python train.py --head_dim=128 --vocab_size=16384 --norm_place="pre" --qk_norm=false --bias="none" --grad_clip=2.0 --schedule="wsd" --final_lr_fraction=0.0
MLP neurons of a small language model. Each row is named by its layer, matrix (gate and up: input weights; down: output weights) and neuron, and shows model dimensions 288-383. Each number is 128 + 24 x the weight over its row's rms, rounded and kept within 0 to 255. Numbers have three digits each. A neuron's up and down rows have the sign that makes its largest values positive.
Before each neuron's rows, "fires after" lists the tokens most often just before its 100 highest values on Wikipedia text that the model never trained on; "fires before" lists the tokens most often just after its 100 highest values on Wikipedia text that the model never trained on.

fires after: " ", ":", " Total", " (", " |"
fires before: ":", "8", ")", ",", "5", "3"
L6.gate425:118157133138125176124149156097127112113108127118138159132083118165165100119129103142140126091128137103152160108133147112143124122153116097140137101115082136097158115125093110105120141102110143128127132094128103113162122162103146132178091140126129104107103140143139121142123141142124099132
L6.up425:124147137118101108112150148146129108100146122137112154138148133135136133153113122170176147109162146101105097158130153156118141130108121126146104131132134108131122143098157129142119105116181095097149099121123095124095141132147127159164160096133139099104121123146110092153135141153110181129
L6.down425:084081107159124090149134156136119115120095100117115130150126163154103130133162082117147138106168105110145146093146140092153130157128146101102124126138149100138119109112128131066102137077125141119132107155095117127125139100131118109141113135135135109132098087136098083133151160117139105104

fires after: " in", " In", "1", "In", "9", "0"
fires before: ",", " ", " of", " with"
L3.gate963:127175171116121112105149093120128130127100150186116111122174132139118210131117102117086139102106140141124101134154108120120146137160132123106119127071113136150128119140117158113157127102117125144129098143139111163127084152096118133083091175154136132138162153118112177152104052123128106101
L3.up963:143146117142117150135131096106123119138095174161129148114144118120075138134107155123128098158105104130102106126112106153143141141151129114137125130128137104130141124158129139167158116141115090109138134122132145116122137098133098162144125145132126113120112096090139107122096141117167119152
L3.down963:141108125139155140111110102098095169123152114126119168108171165150113120104132138167134148115127123135146146153144123114127156117114127146146109175174169186151130107125123103094121124088124115093123133098133124124131147116136139160146170131120110106099135153151099112167082117103105087168

fires after: ".", " ", "1"
fires before: " \"", " |", ".", "ap"
L3.gate225:073132140120147106095103131172138118170117133125088160158100140133112080113152106155106075103153114186128095139065106139089090118172123081104147157107136154111140139094123133107148124135159123101157116088084149135116090117121115105130118137111094153135155120157135104092144125139125100136
L3.up225:139114109154128145129147174127125177130189130101108122124148177111139173093110131116142116130132119147098118114128151126134119113157078115165112121114143120131104129104134123107102160100115184133157130111107132107120106115101134135139157139104094162180132159173095167115111161116164124107
L3.down225:092120107090135126131163164156160096138202158112124093150112163090094151116140138114145107128095091092127114164158100123134143149176147074137130133160126097113099119113096151098144111138120135153157121148116087156111142104107127147115105111142135125138123157189109141116101181119137164149

fires after: " |", "|"
fires before: "1", "5", "2", "7", "3", "9"
L6.gate998:148137157136123114109124133153088091109148122100154140095100141166154164122131120107112109111143118141128124153125111103173139171141133093109149149096129090151077102130108125109155127118138110132146151131129100112151124148122172111163159122136108125107115105162123098099135099136113108138
L6.up998:152097128125118158144130121149117118139123102140138135103129117118110144073137129173130100111116132135102105085117162107118157131143129113136115174162102105114113117126124085124189135153191127151113093141139126080134127142142160105114089132195114142127089117110100161136163144105131108109
L6.down998:124149085133113123113198143173172106114122139168129118156126108121172104155118109144086137143158118122112115165113113126139162131117152144158114124138131136117120118152122152126171096111144152142145124092079161130112117188108138139121127178154114154132155121123134133156143144119157114131

fires after: ".", "|", " |", "6"
fires before: " |", " \"", " Title"
L3.gate535:113105114079143140148127176137165092173120132106131145131121164125131146136152108120131124119157130167155093127150118137137090104156106141163161137141097111149081127101106098123114160128121133123076111128069131132142117119131099112132153142104133081103145123110149148102119151097121108105
L3.up535:141130142113124147099077137063123100109139120140114147104149148108158111149145094115124088095119145147149151080099095138153108139173148130058131117107106119183149142084152134138124133095083127140115138118109090132150097107120150084155099154157133111127134146147129121149148144143139107186
L3.down535:151161113122112179150076140088148134124179145142085108144154142141131145123122113119147128155158131080128129125170089126114127128168167103155140146101145122100139129160158155121117118103100157160085129103108140134139105128128149101143152119163123116140122147134167136153129129133141127159

fires after: "8", "7", "–", "5", " "
fires before: "1", "9", "2", "4", "3", "5"
L6.gate97:096133147131145125133128115104128156119084110166102131113098160146128149102118109176135122116096172101175133115137178159163124103148150163104138118139127116117129121131116153183156089118110124117131103164150146148138056153164159148121156131122128063112138108110115087109092158143111162126
L6.up97:106129130143112127081120140110132121072136122144132133115146089103106145114080076095162099088113139159129124143137134120085109103141095124118122173146111122124115136133110127114104155175133118130162115117152181116127111119162158106077110109136143127128148154120152153179137118115096114173
L6.down97:120171152139134095118129117120116128081106149134088098122167161157174139141181134103103164121124109106152087140103115126148111141165134145187102124121130143134087143153110095133146147142123155162121173120180112144134150181112151130086134091108083107095141149086122152100141098079107090099

fires after: "0", "1", "2", "3", "4", " mm"
fires before: "1", "0", "2", "3", "6"
L6.gate1277:127155137076110109173142109133099163109103115120151134111097170122165122133152139153122105127171104099133117110157097115145115155135110141119127129073182129094142126083140133105104102118117135115112118174128147121178125093130112125139112115108133139140121123096123160129103142162133144114
L6.up1277:160144171121098111138164167138130159078127200139118120145108176164120163173157106132179126148151077101099140127119103103132134128124114192136138149119151117105118116137091114164161120124148122136115146102134113119106146149134141090095084094097176128098134090094135142109152092123117158092
L6.down1277:152145089077101125153115105138115085109113151134159162138135108145114155130100162062134173134090141140147145136128133120144141113098154176134183140121133114141145142080147147118153092174119115128115094132181146098136144154144127141142100135138159124118161148146128105080119124109102144109

fires after: " |", " ", ".", ";"
fires before: "5", "4", "6", "3"
L6.gate144:122138124143107112122075102157133087135108092138143099146134149106172136102092152114090138109151123122123123148091111122137114110104109152174143134127081129115082141114125097140112112122117097105136164099106101092117139135128160105085121129128103060140120132160139126156182117138152102123
L6.up144:122137123161113147140099144069105162149128128143141122117132158115130113098153157157076103152146153128150126178095134143107138131151178131109102141119111128115141156132142097144151159124158110148139074150118140094142137123108147164171123138107113134097129143086102197133114105129147134100
L6.down144:107130101162110132130080126169124147114104093112140086100155099106148128171147122115105096136121166135157086182121132170164121126142134098117143120149130142142076139130094140131161122100104111111161127105098138131124145103182100062123143132152149117062140083146133110155126156127098102166

fires after: " April", " February", "|", " September", " on", " July"
fires before: "1", "2", "3", "5", "4", "8"
L6.gate34:137148094151107096154112139153124174171134120145091130125151147095131159122101098120095157113120129117122129092099097119107168138125191141080183153121142166131121135112117120098086112140151149094149157170126117103143101094103153088118085108145112131138161128144095138114121143147153143192
L6.up34:115130157121142160139085134144155140123150127124165130186125126139133163123168087101164106132130158158143113110136131033117167149139127110093079155122172126121102113128148118117067154160130160107128157083123135131128094099165161113118136104124096162149084138105101117133087136125112147102
L6.down34:161108100120117112114137118119113109085149144139146144131154152112172137158097157113148114074168154109128081113084113103102126129099102137139100130133093128162169128158091146111142111113131102141126133106092141123129151151104123122105150131157163114130107156118123113107166088124109108131

fires after: "0"
fires before: "0", "1", "5", "2", "3", "6"
L6.gate1311:127092148135142087128149157096152117129128135140130155128066119133145151125082118162139150141099110145132122104149140165165145124116114151110116100139144090105126124130103170161144142093111114151106111108123160131131130098125110133164153094123080092165118108153174151124103101154165131139
L6.up1311:115155157092118122132135162123138105135150175122105100109122106116149149132099107128104067177132095093121089122107101142151159132115148118134113121097160133113144142176170141163105112157137126108117134154109153093158114131147176114116102088109086107074113106070159115099129155127161111142
L6.down1311:155183137122103123159151145093067136163088146153122109100115156149127143130113147155152140131131084139158157144103112144138136102121139128069138143126130158080105113142136087132139116118073122116088112127113142122124127143139125124117102137149094096155138117155167185157125105119118131135

fires after: " ", "1"
fires before: "0", "9", " ", " games"
L6.gate283:138107129136174147094142141147153142162145119149091158157160083124108153141109159126128116115133173130135127131139117147174172170107117130099149122114084136120147138118156113126122121197158172105126110169087166144136148147121124098132111134153120124079129110127162140146124160122159137127
L6.up283:128120109122127152158144151107158132125150114105108132110132109166154135158139152163094119114148146146136123123177137102149117103109141142133156110066123143119157137108139106140139143160076140110144146112142117150143131139118076155147137163114099159127096138131105119127133096209134143084
L6.down283:177130170118121127096110125121123151167155106146122165141128127185127120137105109143113089074111119119146104112150137135142151092106130128123088133158174142134114158105110134167126168131147132130095140166090110165144164117143167140095125126139157128134094134115124106160129116102137129133

fires after: " ", ",", " and", " |"
fires before: "2", "0", "1", "9"
L3.gate334:133075105153072139090142099095143137112124108099092109106099100144130134137108135137144114138141129101144159140107119154142085116156123158178140141147136086141135081109094178109115135131178144170129117127092149141148151134137137097101119118145089119161152153152144178160141150125097081132
L3.up334:104131129084133108137118111136176119142128153152102110118100141112111129169100143091127111152149134125151140120123091140133151154128112120143131124115142143111086125133125109148104147150114133124202136145104122157165149102121131160163142109166136124116155153159116155117092089120124136082
L3.down334:148122097114142120151101140098144164126155109150108126113163090126170127168100116122148100117120114141169140133123126191150163119138106117143157102122147195122119122123115126124116158161136148110181158118159116134068116116136117125116119147203096096116110157104115122149135114120126123107

fires after: "On", " On", " April", " on", " May"
fires before: "1", "2", " ", "3", "5"
L3.gate1222:130113123090134136121132124137132091118154122148141153181123117108093152150169126162085151147145110113169110163087121123118105117130164114084125093133121162127101120156106162117091110174107073112142106129117100121142121126141116165095142127115110134105091140165112149097142119135120126164
L3.up1222:106109158119110128148086178109112128080159119107111094144134133129096164112150173143119139189113153126139161111152155181103117145141153139087102091167157160137076143156121165175114133133146112148160111096075119081087143104149128135146113152127133155117089142162131129140153052087161148168
L3.down1222:148107148127132117096136170150116119112142126081101151168145163156071136117185180125121115164131167138149173123108102145092115127107111126068122097139108163113124177141120164122122100157152129165099119113132113096098118160142156174133130111156103128112170153146110169127141105106118100157

fires after: "2", " to", " June", " –", " May"
fires before: "2", "0", "1", " "
L3.gate767:135142144118139084151167148112116145157081113178125112084137152122131112135146176098108132124166093139089131095133082108087137121102149174110088084137156150151102108119076160147130101119114093164107096137133103119125105126173107135132088156131154136111144160148135127146122104185112136121
L3.up767:136109130132164143084120119143114092162093134124109120116112106081106135135143137149103105136094106130101140146154143125142114148142174131150114104152167125135110154158134083127159109133155092126142122084122144127119128107097125147133102133120127132162114131137151147073105118134111126169
L3.down767:137121111164135132126136099135121168103081121154106107096160108152123132143100120166132154111104135152104147156138155191110125163138093117129164177153093129113142141157152146144123088154154160078155165116163189109125113118109112159144124135124121099116102107103128140132141131058168159089

fires after: " ", " |", "1"
fires before: " |", "1", "4", "2", "5", "3"
L3.gate643:145139107139162121127155083137126173137165144081133096092136126151159116144131108137163145137142138109154134145089153118117126119119112162150152110129121074145141127121161111165116132157132146115139133152095154112112082158139111114133106140156134125106161124124151100120140121114169133151
L3.up643:084115115145115134095183110128143141148078162119101141112131137161103150119106117159130125114179135176124088149106112158126126124152105112153125146092121106139125129113108096124151121173104168106132106134132144138133137132147094097155112151135110128131124131160139111144099145126109096095
L3.down643:113119154166113123145131129099137138134164149102109173126129152123141136117109136166098124113138100087096122127162148149129088139098103146135106131165146094206158145142105111117139088117115107113156104122101126174124101113114128077125127109158111137122114115118149145075121099130170143143

fires after: "2", "0", "1", "9"
fires before: "1", "0", "2", ",", "8", "9"
L3.gate1011:114156127153148148128147116114142109102079158108095116115149126118100147128083172147147083144105142139153197112164182115091152159139132123095127152138106111129138100162158155118095115179110128178108154124138094153137133112162094079185144139106117125133105176100159108129136139119138115158
L3.up1011:115158102158142131165138113097092126161098159160114110125116156156093125081127160119156098149132144097103138180147129104106099137108175102118114141089134111128103151135130136150097144122155127147114157130161132118100114105120120127173103113147128127116098138088093149116087119090135125089
L3.down1011:085120120105139114064128099075133085156100120143150184151152119090115092113131113151132156118114104146139130159129163119131094123119132112138132122092151147131113105127130161101104117135156132125086079136096135112099129125091122160127131105080119105146168102088121139173081118129105090127

fires after: " ", "1", ","
fires before: "9", "8", "1", "0", "5"
L3.gate221:112136125150128133124108142148130121129109155142139133103097113145173105141161152157166134118163173112084110110124116107150112131132140128136157108106129118136159078142136157149102164145114090099124151106115160119157154123094139097153122128108126114101144128133101142091146103160197172110
L3.up221:129176125173112122166139150137109131131107124108172139087152123054103157117156091136138176152106127141123104112121076116139166131136111130165132118115122092119153154133125141128167117139154112111132151168104141103118157168199115128141148133143150129160144076160143180059128143141112105119
L3.down221:137130153118113092136099176102147152110115146111136108080125126149131150166121153135165142114098165132131134172119082109142120103143158132166149154153130127073124129184112145153112133120137139127131123131126128092132128169105117127125168153112142125135149068131149096151129106150171114091